Weights of a small transformer language model: a variant of Muon for these matrices.
MLP neurons of a small language model. Each row is named by its layer, matrix (gate and up: input weights) and neuron, and shows model dimensions 48-143. Each number is 128 + 32 x the weight over its row's rms, rounded and kept within 0 to 255. Numbers have three digits each. A neuron's up and down rows have the sign that makes its largest values positive.
A block is one neuron, or neurons of one layer that tend to fire together. After each block is what it responds to, as a language model described it from the Wikipedia text at the highest values.

L2.gate94:211129136194118090152132127084157128169098149122126112107124140116183083127138152134047165144195134113109120141120118093210093151159145103137072166118116064117081108106137138118106197187094205129113145080071142153142169114173148145156088138084109138115092127138097116079113150149141082149
L2.up94:144133110124107096153124132090187129087137135189182096120124130086150076101159125161101119141170153176123111127142034107134144152160137151166138168134127060120169135105106124167132117165139218072119125138099150175144109125106118111157090127087153149179118124143133132078080129156082137104
L2.gate112:124169130137144123092127188099145142139123152096100150129164136146125115185202138112082153148190118130116230134131106128087100073176155079109097119133129133136104160163129134136106105099130145115141102090137109161091160089159100109147107138171127091129112180137093105132110161198175088161
L2.up112:118132164120176103096097149129146164115115086159126150116152106089153066167137131197198122106189100111083196156156140067100126125186131106132111158141092077110082119177099173090160196091142132156129140105131129161069166147156133111159162132110140086128157171102095099105091139183134117175
L2.gate213:133099113114113114141096154085125114134136172029099126163105102182159105114098088084142144114093130080117171100157098096180122127180143138123152136093092150183116152094096118193165112118105154129151138129132123164160110119173119134136083124145130120083110123155126138166187110111129133073
L2.up213:163033125124148104193139189132094101176171125092117099150187076128152119111133122094137198153095110087131132109151097182181103125129130085152163104121092141127145120133151196145161124107064139147146096152159120108172137116138143169117076119129144145098180159093144143154105148133158127125
L2.gate269:149170170142160099174185110093107186205131136100118045124175099161113123164127123111133096135097119112150142130138189103145114123101174093168141137104081202117140152152114089118102148156086151130127102143158103117160150155140165108126088113151119108124073193125128162163133144110079092162
L2.up269:142136118126115154126157123133110104121214086047102147129208159146170183117138107144154089164080155139133134091119183073120077145120094109104123091156106210113091177126076073158106091068110153117136177126136106111113151202117139165176122164151157135101091137167133105124124127112153068182
L2.gate287:105167076107135149121173151187168190184133104043127129153163156194109132128143130142091075170130135098122133137146153126104126124141102182211075154116129166151079138120119100115081152064132141123130130096130136089143124098138090127126092117086113131155095155133128104162062137109154124122
L2.up287:125145099093079156126162127171120176106148108074150089132130194182135185121178105113087090158061137160099155122124192129064119124170112152168133119111084168151083118118141135154113152109081126140104091139145132138105154101094112167127142092109145082135090168130132182175082134147134155165
L2.gate293:189077118090142097133141108111107115145139125098115095163105158168157152070152105131114121119167148157135107097114132172137157165190164170121105151100079143205156126162179088138135136137143170145111071159166110138138186113093133151077110136113114121149088179169215125156169126120117097093
L2.up293:109075086138091107106119112158104145153187120131169080154139111051119119156145097141125118095100108131197173074098118091061129135160129078160079136166073091123162079106123134135122087096149073141148132157076159128123152151119140095106080086113172121103145129132158146141127176166076162096
L2.gate349:152092147153146119087138199180074140155126149087145139102124117153133099146123103127211098195117089135141124090129145155051181097125122070153118143139108141134152168088100101145095044079114122100136115122088118112196139208137103181040086097088125103104124161177128190066142165112131142107
L2.up349:134123142096116070177110166158094113049125110199161141149155101133152104167161123163152109118149060140125148151151121122098099091129091127118190126124165116129174154111097137096101105092181112156183175148145096108211106133103101126120170069078110130141082118142098061136088176100138138125
L2.gate373:227121153191116156104144143071081151193059125165118116121121101180122112147062160141145157110128080110104121105150147120135136142201150202124116111092133136132161112158075087168127095084070153151096119169099129080125140165176149144174068140086096150141060086179096132141172149109137124152
L2.up373:157131118130104186148100172134069149146132176087162088135179145168141107123115132141071122226149129157076118145133123111213062109182152115153205037122109104096145170183155161049140141099122088122091143135155092160121080135128127180148131107105087120145150075167101142111140159129106163158
Description: Split-word suffix pieces. Suffix or inner pieces completing a word split into tokens, mostly -ed and plural -s (exp-ed-ition, act-ed, coin-s), plus table-row dashes.

L3.gate354:152181083126133105154127063090158062097100188131106103132149077153109154170169109122116139065155126158139103135154126137108178116120122099124066146067148136104041181112098112145058124097111170067103119198088110112178109150149135138157155114136091122098140175060166175143144140083128111133
L3.up354:139114158116145111111111126130176117127151188120116109062100115132116079076161132111100129143089144125096131157102128127153156167128106132133173120119193199106085127151126104139122117175148185087125137173077123148091135184128155193188126150151100113097108152135161169171121110081136139121
L3.gate411:173096117115148144145125086061069153135130106123120128100165100167085091078097133135121081112149145097162075166175130093148166101149158077126117195128155156204143130173108170073164093114169149083130119098116123116138153123158120047107129103153113082102101097140146172110180129097138122093
L3.up411:157148109148134111214133122101135000146163156136127110176135147110139130135104155121109144175140133134118131151110151120139148081077114177105155109128134111149068149191102110175116136141126114047113071150141141105178144151126176169118101148134105138165122219124122121180136153105151156173
L3.gate440:120118087068154096124112172136080133144124121098124152152092100111151123102104191176134095112141111143095173151128116136124112145063153060117121145135162153128222130118127145092132112122149081149119116142143110086162167074153111183120168060117155020110154126155151174143177126117070124125
L3.up440:195079134106146087165166132150137099131080114135132168146150135123112139098155137095071117141175169077091095119167141138132147165107165097078109128094140110123117146116160115099109127126117120143087124099154088118148152107115110132073078130129083085094142103066114113154157160075134156191
L3.gate494:176138100147125128160126020208110108184066084177162111087152099104115138129166090140117185121116124196123170153110137131070138133106080112136111167131176139114146160145103121102123106086096152143119085189109119080133174157128099076152106103133065079087121159160155207143136114213128100120
L3.up494:097141174116094152134061149153150131118107108128130126079179074107153130091120105142124084128140200102182132107110095153084086181095121140112132077149151188201089162113080137133149082140137115160166160160125166206110090147153159139139137112116127100120108152207171138140139090129134100095
Description: Mid-word "ng" fragments. Word-internal subword pieces, mostly "ng" inside danger, string, strength and revenge, plus fragments like en-han-ce and Met-cal-f.

L3.gate239:161096118125157110170095138175120156136128112119184157133154083144164111113149170157114114101103085192106170132127159132138091146146107094182126129118136104086153193175083100064065068152174166061141128112150069107137148070161119160130146079149143090154118124216116155130076148132190072141
L3.up239:112100098142165161125161107160103171128150145121188111135132144138211113152136121097119084107162123149118195120145194176102066164147123113177087156134123122105130169159097100099117097142169059113096095107097132115131112146164089214153136111175111115166132124204113138176138156155142107146
L3.gate374:158168035097129127138102166127124141060062148120151110136135133124158171088134163144195153152159121139132171135134143112154127153122156087113059140111131108194150118088138143117177120073111042164095144154166102085168123163127153138100111107177096037090070108134145132215112080116138117139
L3.up374:159156091147067151109079087119154140099145111130148136110192093137087196189104110088090104092180110176119137144142106159116219084110093142130160130164130136160078131075173155154164140110156108111130131120133147115164159090123090132112092069038101155114112123152190126144067099077126146133
L3.gate470:110082115127078136155197062095123135146134125114097170121117076168100101116115174108104065123178140080141065102116081105137154130212163198077102104123148153127127136086104060151106085100124110158127075088146113101154074149124146159114191093117089127091143096099130157141124123178095146081
L3.up470:133102124120161116120161086071065113168093100092144129137097064106127143101149123136156119124157103118139035102124110072102160149229084140085086090121151134149134112090116088161122107055103131110159135123130119089155079159134153160120211089096099121093143113128107128183145115132083127081
L3.gate492:148127090097171125099152087080085145159104138211120181083137064078077157188159132131144094160164155108140182088135155094090106123116150145119184092139134152105091132145102037149099067067098114090111175157105153079112131103136142111185088066119145149156098177168118166126121170160108148092
L3.up492:128131073125114171101140084139077154139162118158109141160163049143184130109137169114103106134105100123071206100133081101065190117135157116159105135130074153123087125150115053148146110105104078103132118154127120163119103107151106119108103135086129092120145177124099095178150138149162139085
Description: Mid-word fragments. Word-piece tokens inside longer words, like ed in embedded/expedition, ie in siege/lieutenant, plus abbreviation periods and table-cell letters.

L11.gate91:099125089113087096128128169098033092085132141097149051093177078183137111107182146190126126152092087174108193092149084109128117103101183116095122134157117176113146146134144147213165118128168115134122181143075144088075144142116128165097119122100147129083108149112128161150182130152154153158
L11.up91:109082156103175156164093116128083106163053100162111145101120126129066097133088160103115126086155131136136144068147112160075135094204127072183099106137120133148129126133154146144105186141124112167142152128123071105097164086178121158072129112094159128149137176173114150108176167143162186115
L11.gate236:206096114105098166122130092127075091098132114169130154136108095111151103133175181124132152116150131106151122127130092157132133133116111091092086134178075153095143188105174122132092113120102154092106122129152080088070196160206107114097137126066121145139129133125127173132134131041096167105
L11.up236:117165164130159145101083172066097129063171101097152183158092173071114165130167074214138081131120138120129140112165110168060085089130109142080133135103145105128150128108066111097081137094119103133087117112138114109139110127103099149094136138150122121112062126110166112201115142128126127118
Description: Mid-word subword fragments. Interior pieces of longer words split into several tokens, where the word is not yet finished, such as cons-oli-dated, rep-uta-tion, he-avi-es, unempl-oy-ed.

L3.gate32:141106039116134139114217128123124101149142139116151113148128092128030138120112081153129109115077173135083169102149152109168142128119169129118119112109091080159139150134090108139068108167120153136077109163150115133097141091122117131179099148195158150126134174111120174117133133076128087160
L3.up32:155101134147152115165135133099129055106072134081156116146123107120073144142142183087146090126134225080160108088119106198096108090103070182086109116109079163103090142175075072111144129117149100079123158134068143131178078186127115165125113161155129160117108164091139109166177133086122110127
L3.gate218:152114095122141121122178137197089108112052140045145165104138204181094099058148117134135161101099188109138108141152214085131129145112129120110148149171135169127161162140109119122143098138095100163109131112131151132096160113123165118117091123163137106090083137144134144159081113141118063118
L3.up218:110110127137141132133056099113094161137135076088111056134151144125137107094155078123090144078151131148139125151176174066158143139059120141138131142124136116115139150095074085159073075121117115090072127142093108107136081183163107183110138081183196159073159161115106124099092171105056138148
L3.gate232:153160163175163149146147177118044135154111100136100143198183146140118140150163102139186101085143140074129132121135128152133163126111185109125127149170147149178127144152102194073173097099153178147137141156144084115143080158138096126141138103180107099117103107070118129132129054200207138142
L3.up232:187114129154143093175110146147144093147143080170082167125134125165117144167114118120170158056138139137112162143185147087185151100182136140172150140134128104132138131127105151058094157129134123159124122135110155082121123126157133097158115138192115100126148127101118146174091088151120141101
L3.gate388:155137086081144144176149115094135096159102134105131110137183164082061099142150120108145120117105120112115163133118141153160080068146113133130106094111132164154120142101112127117128107122045167126114171086167179073079171166086202157193149126189119089156126123177135158149138116159127117159
L3.up388:131113097093119159109146107137145162097192135135084137068161110137135116140080131151110116146151214156127096144120119108117145115079138121111128108154121160098112145178127111138107063132099156125143068123112130124121099136111136218139119120088130185134119079201136200165112139093090145058
Description: Adverbs and "after" connectives. Mostly "also" (especially in "See also" headings), "after", "often", "later", "however" as sentence connectives, with scattered country names.

L2.gate81:147067124132170148085150179163105119090190200152128126138141218116071108151072117121109101145114143086138117142098107136121146131138163144175137111175137123145151106192181162128142093096163122116153193074110070157125103166093046166096179172107069086140090111099137123128098146170081185153
L2.up81:107148136105183113125172172109123169116161164128076162089142179135125146160135152102079097145118127059151118166140157179136176144139176055183137106134090111100106058179103155142135102108131174154128118096104073166101097109097157177115149197096125097173091101079131157144138134144130099102
L2.gate126:155182151128141131094129129209150158136160049133150115124102119119089130134046173090141133142112140119156147092133138150185137155187103172122041136173160121155109109115152144084132055188131169133120112127105149209084125168098084136119150154112110146186122106103156100099047120153156174195
L2.up126:112157163133173109123090134233127159141177056167122123122092118124105157157067158088196129135158126099110109105134116122118144153151054146161069137156155076104089108101129090097146094166126131104135122131134121170132126138131085109089172138112116153149182102065116108112033142159159203176
L2.gate135:160151129157116163056147159129118148125121178166123182064096132179178103132119172134163192137179155177117141144145132168084098111143109117110159058093168140098107111121162125091166171126101089109103105088139110144098089113087154136057136160135087145143142146105082200078156101181114145075
L2.up135:104124101083133106128156113134096132104125132148153126145155157089110086168111167115189140142105054150156134142116116108057096123164111107152136058180128210170107096124152181078140101153132086153120132129140157144114130145042109103182145118088126126129108105111145132131156153169106231141
L2.gate189:095080141116195133106166120126142168089122116103101114181107180116110185179105169140177128085143175118127164086097143188136111147164092098061121179120122184155096088139166091138162111149144098139133161099108065072128087124166127088117116113154077105123160123144040098172151093126145081097
L2.up189:060102131081156113118151156137097155106149101133070094133117121060087125162070174141155105084177077059145190112119105148109152109172102103120121134149152188107094104140179106145181110087187089139196170123152144135101094106104091148159183124133099152145146100106171087118126153125166156096
L2.gate202:133136107137125166148113167115176092108130078156200178133172155144129106179055173096207149095167117140111119132168108204143124054148155151107137134220099176171145122073128133145125079158161088096167120155107127120158124144121139133100148131100092099123063143078116146127159155109089160129
L2.up202:086122164120090136116125169143143091113151101136154164131156138096151128131084193108163148136125073129141110135103092119116146158158119151106201158190151181159180086115112173066191076185161105122169131118153106147161100133118120103103164198085126106128111121117135133125137115097139196106
L2.gate236:183144097160225076134133127159114140182126066109176120164103109181214148134106131147100119159192133107090169074143115089118143169122110156135098134102109098164135131193096111073178135127138120138129117125095116150154140159199129154079068124068124114104112179157055110114125114187124064134
L2.up236:115090115073155170180103145090116115127133061129191140140197201164100125046149149133154114087042120078156111099109163094118112075099096133111136175180153156162056128091150127080146066123156162128160110217123165162161144104115167125137115123131137133091117094118113154053092072116110124119
L2.gate328:178133103056166141165127158154142167105192084103130113180135141150101074105153134123174158079110114129108125125097119137112177110147102048156139102134125164178122133134199171130175156129160129086137126131190180171092143162123094122129110156142137111135101138111210114121128173178139130086
L2.up328:137132091038137128147109188219162131126221130069110157155144150138128131119141126111169077103060100102115118141100167099097208117148075107094175106135137149148078087145198183125149109137138108115111124134150150184106127149126146111144136132161136118166115098129154086150109145205132146114
L2.gate331:161082161150145152124096145151117125195133142130166145137151110100134172166159075153118161101114121104108136172135058164147146185071121124144091145131192126149174166089134080152079097121174138079102092127128082193124123109137116118075143129163096120162144141090122124149116165157142115097
L2.up331:118121211139163055100104171134144166138114091144115191142149099142184145120115152141103195087121114109090108190078056141102119137102102077136118132133154147087192130124139125188103091096164135110141051073121106147138149071122150088092179103123131121129158113104102180137099154136183136133
Description: Wikipedia section-heading words. Mainly the word History in a section heading right after ==, plus Career; weaker scattered hits on word pieces and table-cell words.

L11.gate214:100126101116130050127122134157127147087114116113117098119102124145118140097114164158175153165146127120124158104152123177169065093113096122204155194101136027143146159129122143089175102106154060114153081095115188182134183109091171148110141166134185108115085116149162092121143092166095108113
L11.up214:132097146141096137110174162098172157083084153092130130116113135078156132157176115117187090144058171071124148123136144099135097147113086111146150102098165110137112103179102152060125104145126143102056154074130080184145052087202191131121153154121178112151126156054156154119113140131188118126
L11.gate275:104112122101123112149136141121196216143159129100147124155110142099147205158154108121152149137106106122154167149183129136097109126026134138101114187058134090126148110092125162114119155096201086095092132136144128195067151167171143168183099102135103091185115091121112153136139118138129084172
L11.up275:116152102165159129143117136157134132102167117098238062054120166128179109203095129048083103160106183197101177127142110160091185125159108118150118121117135163112134112127130183094103126134102145166104158128194107101126102098103115140113123102131127128140114147118087099157076103045184129116
Description: Pre-verb slot, section headings. Tokens just before a main verb, like modals, adverbs and to (can still be, may have, continued to), plus Wikipedia section-heading words (History, Life, Description).

L11.gate233:140089106147170082110096110105149133172140087096084162119157123152103116093141134132079176117148114167134152157115116161154174086147184096137130160121144141048140147149117069102130148135094174104047160136076094107149142147081139156140089170149155116106164039180174124161089139112134113134
L11.up233:100138107159148130135168138134134171182094154109134167130123171111153176133115084161141212086065129131107149099107130138129104149105166120176159136116068113107135110064149088113163187125087159126151133153144084158104179118108131114107170108175090140110107094127148163141118119078086100101
L11.gate427:118081060091127170161171145109133130152132113124113114120125143136158119137114121083113141115067081112130172090083124142129168154136190122161184080127105073141146157149092130109126141122108156071145091122145059059139095149157158126157172118125185096120182113113148128110143151144172119126
L11.up427:142126165152108122165098113110106180170086182183139087133090156129160124121149150138125178133161157105183135139163135167085159092146092141155133143133133180082073073058126153139117154097086158070107108092129141115117161094136099099184168147119061153116121153104091158094111166129069192165
Description: Plural noun endings. Plural suffix tokens closing a noun, often split mid-word, such as officehold-ers, branch-es, gravest-ones, with stray hits on "them" and table numbers.

L11.gate96:165141111151168145153116179102076077113161132107084115114088089129141209168122083128142116143127145063129147181063151127177178099147136160105051118125157091125131129163131108061141120167148174100143137128097074081096155128157154117145170139129149101155154175148105102120169114110184138072
L11.up96:117181097125142097158093162121147101070110139100154166118156119122153132198077133138149131086096133141118102118094133114143052157120202071130164105145127143177157128106147144114137166125133128089090210149158061179187130095136171143123147079133101057117105117193158111145099174141142075050
L11.gate475:161153089116110121124146122083120105070164144142121103133169113148167165127055126145148102091124095094115114133072158118167142116175102146099100180146118110141131150148164168121101146174145109136077125115098079138147065087143140140123199087123146072151159107165163102155077110072217146104
L11.up475:152160123124060094132129115152085114132172131171108121069148141184093111174124133158115070122136098122123107109155123165109089145175119118131137150070087131077067148152183148132101127173103135211106129147087104110125112115194149154149111130094171059122147139166071145151048147102124140091
Description: Sentence-opening adverbials. The first word of a new sentence or clause that opens an introductory adverbial or connective, often its final piece (Typic-ally, Final-ly, After, While, In 1952, during).

L3.gate107:176140153132122121122139114142176143155147103179099177125174140144136165174069143138159138127104145111195122165102124105123154103158164147089097151203062135142134186085161085144098135140153156129104102181120129146151143084143094110138146141161093109145134142126181100099166088117151098120
L3.up107:098043168140103070089120171064149136127111088136122140163098107147140148144112152142134142145157121163145119045184118124101125126188111116093132116114118182102101117076115185141109143106150168238088118172123158168153140136133082102156074133070140155116126105128129128155100155106082089123
L3.gate146:177139128102191122077153086174141141080125187124186152107134077093188117170115158142176149146178108099133101099123023169177156153134094183096129092086191138169121144139067175100140055179111113106130126105151097142122126143108072178042136153091120137103106105117124135110132154118101176081
L3.up146:159132085136155122073143136110145136113167122135146117139113142130075128133097156088177137140128077140109094146107096108162163115166185140101145057106129150176082089069152144116113123144213045115076079064121124156157127153098159142165131118158143152115139186128128110155136141152129167170
L3.gate199:152092129146127138082129153158160085135116106099187145152095152080186143170088118118149199095130069127078091064107058143136063068167104107101119165088094154148161172112196098124102137178145105172126119174103144124124149104134145172126148148130090168120146111136111172157046133079126131097
L3.up199:114155108123109128113114174147162084088143128084091141140065118113140186133062124052123147097094065133157187167096093124187151120122095091146142128144121150110169098081165186149096126147158107155143124104111092143156057140101138170112186132097178133146175129155090151124139077125112154120
L3.gate385:189138088112104113178123154091133130135120131135103132178127156126161165097074135146121151158172198122123072140152111106089120154147127113079154103155148110213062141049136164141185178171088150150147199192124107130125113117175117149056154165186137104164163123165134107139101159146134133163
L3.up385:160115131143131158103082154109185136192167146146098135157118114172115136113115099107157151097117099105144137151108061070141169097136136157158097179142112141134132104042113131153114141181204149151152082128086112115170119091106131141135174149119106106110110144132130150101176162134148091099
Description: Noun suffix completions. Final word-piece that completes a long multi-token noun, mostly the -tion ending, as in participati-on, isolati-on, exacerbati-ons, and also photograph-y and Environ-ment.

L2.gate80:110127116157115134109123036133102062148082084111138105129074120087111178132126124084121190154111133137080129086095164132082150150152102115119162104126145124126126148117128184128104060139121149103096159089115136127156155126118199092124114099145122160145168120153092143137141119145075107110
L2.up80:078143120102113158116145107160113079123079078148146115114160128107095186137122111075131100141128180144099168146114130094151132155105058149121181106159166141118178161091160121170103106135160124140109169107088102115191114105116158124149109133169173211120166099111106147122128141088083148141
L2.gate122:084122084165123123128110115131138143056088183119111148174166116147097112114148105095109134101103150123119098164150068175189128139087112139109129123088134143144088173117114086118125159181133090129072166125234130101180093103177130182167153149123120151097172161099137113125133150111185087159
L2.up122:056108104119101105127114135162072106105129133126129145140142113090146161156139097078082137154122096092149107097147144060093163148164116099131138112091143143136105096118128138168113142127113073122186084184096122109129125144124130161135155162038112158148123105111140113145086121075097162126
L2.gate233:102120189127104157139129130104098154151130170100110161144105155094133211152145196108136103097045106110153178121119083151096133134142104085101128125167098089112140062127144134128193173124125139150116110165205098147120145150095106131111160078121148153089172126094089076117138133117112116116
L2.up233:122126187136119134136132131095085180150123120091129201134134162121130185132119154109146127111072111133180150101133132149103079111156106051087115115170115069102158100098151098149159143144111150181142072135188090123117141111111134126095149092125190161118133144100092107116139130116082123093
L2.gate282:134081080121162147133109083101106102119141178114140102149148148183127132105119119147054087160142114216111159153166146157151124143132136147109092168083143085071201135143182152142145151160162143119120134192153159118087127058145120097110148086102131041125130116142160159082160171171161161099
L2.up282:122103158126161099182198160101123101128078156085119116110101122127116162088136114111075132099150242100106189140132133138122119163096122086136159120161136138076139196153126136127184151177105131086124118149123140135141135162112155135112092092116080155133128124145179124135117125135115168102
L2.gate351:196196131127096103107076123154130161121148134112169135131100121173129157135046107131181122156141168145078142130167094157108158133119111125144055101102094128143164094129162152165174112146095173145082076111124087144097193110113167133129140071098087087143120188186147148086133169132156053096
L2.up351:144150097160091122131146126109058151088181124113152084125122159120123061153126110128119093106124161118146135155142132098029149132110119149167088066147069143107143128176091133153102115104133121111135136131087083116138118180065081132112084149174141149172110146125128155093173144097125218142
L2.gate411:167093095153070161178089109112101109153167091184150158151163031147066125116078115113193091107114105115141149121130096093123194077148145142122118138133126087135139152102123106141088126122091162137118057171126144097157165076125167083157145160155109081092114150141112142160147152131091082119
L2.up411:134100186093156090103086076141108115155086085124099123114063118104175079088159144133132158082183126114091068066156136128061146127151157179121106168162181106138174109143110093149106140121124078194137145173111194132147152096093191140104097139126156174085147115144139164094132102130102092128
L2.gate441:154136046197145095109145179183120144161120135163158069158091183153083139151143083077118118117115129165055136151119123093136158102170142165115139091127099178209166123119145176144144164157049139148068146182145156141109130143142197141168093126136126080120157143144111130147053148168121112157
L2.up441:098120165202098145101152163107137091119158098115127152148107147129126138159176125141136187073136152106165157112167155120116129127161125135179094180081184137139118113124120107115163123100134137105078132119144153126200120144142121112087099171173110096169138211097129117124193100105182090126
L2.gate474:132103185162098071115111131175125136116117152109104107081106156120141165141120201136160234125130088155111127121143101121096111143131151119065128101133124125098115121169155144131153056137072113138103124115084127183138171103124098118098096142114103124135097141141083124130103060140127147184
L2.up474:072085137106104110104154119147112149139120155197119125128138117093065151135125111081108165101090148146169134169166214102100165141152149084124062175178126126162132127127124196107127127147185166114180096138128113108155157105119152142190141119135108134139106081170124149120172108100196118163
Description: Temporal preposition "After". Mostly the word "after" opening a new paragraph or clause in historical narrative (After the courts, After leaving school), plus during, following, about.

L2.gate20:184167152094109157188114104083112115169075087144091103120152109124094109071163079150108139148117136169080145087117117117119179154146178104162069190132106077090102133110145123139095136125088166100140110137096107152057113077140148121111114107123132106155097146190136188113130117177139098150
L2.up20:138160196088127106154116104177165058111118159103100167151143118172112099151168101092133126109177196183122124118170090101126185103083154105079110191131152148093143113152196125153164156116123130143158204095108135130131146088142088116121120103095144093098151146190176089147093129134164109154
L2.gate57:115128100091151136115119132091104140196097071141180123130114009155187128109107172122124144121175148160169151109164145125141136174151154115135072083144109073123121140144086174100105143126134127147101140136108035155108169126180109132081128098087147076116104176148158121039138102118105090133
L2.up57:145113141112105122191103076127100113052101231118132150079186141142127115047110097064180092107084079126116083147155179140069145157095118114114120120164143173130114104144168123100163090120118210117180118152131109153115139139069186137160165135133113121109078077134118116133157107082141167112
L2.gate116:175081120162162155150108082155100164184137095133109140087113086132065138127164148170128171117130145159099099105131162128127149121137091122123118093108159147137153119151083105144120079077085118126058126166152135126094133109174177126150088106137105150138100171130093123132128109146156153123
L2.up116:073161089091075144149104112137106088095147198122158175128140122115173108125121140203091069114134156082133109110147130162090114153096161143148114142135131101142123163135077126146120133135189067117169131188152142137126116146125114131142113100148123071133116109120168139098143152132160105168
L2.gate151:179095098132171063134101116146098137170111132085203104188107080119141134088110115109127096138153083174146118097122116135121145145073116111102056135080143080131146146143041113133113117101127129118105155144131153108141158152208157194126120072124099067089093122155128145096100097118117140135
L2.up151:114105164153176141055141145132128099191132076092139173117084147115160065128111148124066173133131105221137130141145071094173143090157115109115108129098179083081127174212096143105100102112112175080143141116158137104112147080162108149125151097156151115144155140155131108159128128164112160127
L2.gate241:168128117180145176114158135142186082093063128083123139111102151150148122114136172132164098124111147163063137087159158109132136138135137167067073138103098115115118142156098154114074123114068145091131102143109162131124163173152120112097159116157184090128134075154089130082095174149081079189
L2.up241:207155144107115152185136171102139177107139206118115157135113111152105099125110125114133126120132127170137082174096054169118145057105135096109119109085095164173149133181125116163115191135161175160166116156098093148129110113073156107090083107141073181154110146151141124154181069134121145092
L2.gate297:089159114045120117121161047149155078085086171180139125135159123126130117099109105182067062191122138119127097126135120150153134143069110129097155154168188133116127141059188099131178105161136107149123181112162159119114088093125137153166149166131124130189180099160135135142109134045105109134
L2.up297:091137091078131113124202072123118095108123162191139116126129172127125124098094101159057067180112142116175114133138107154148109126078114115120143125193163125134130141078173104133172099156135106105104183096160138163105067110118113144183142152113097136181157113200125149134107136096104112127
L2.gate336:108122106120172087150088115127116143178141115106117093070137054097178058138125104111108084128172148151102105100163139123095100133141120147073109125076123079098185153108088131113128082149119139163155155131124149129125173142182167176119064043064066072155101114124114186111150124140103145124
L2.up336:103096095143113133180121159158168106109181103135058112175088105150141104134131106095065136151115105135130091092103102153086091144117064154149115118153103120115157116146127168109117100150242129130111114176117151176173119164142131171141124082058100129186065126077079091115127130160129105074
L2.gate466:159159054088138096148099145161103104149128115152164167115159136075166169133151086161156133161179104112136174107094117136083125128080151067149072111123150087156197160120122118185127147070167153062161106119103129128177147145144172120112121102078099088102093165126164089100151162127141136092
L2.up466:158142072122148079144102122142112106133157110137190128115153120065174157109182044153147110134173117156114140150102124145082104135052170108097138130096158099141188172101079124169115143029119123088169095129113126107172167114154180099073116077122105083111102134094126104147146163113152141110
Description: Mid-word subword fragments. Interior pieces of words split into several tokens, strongest for ens in intensified, compensate and consensus, also lla in villain and ione in pioneered.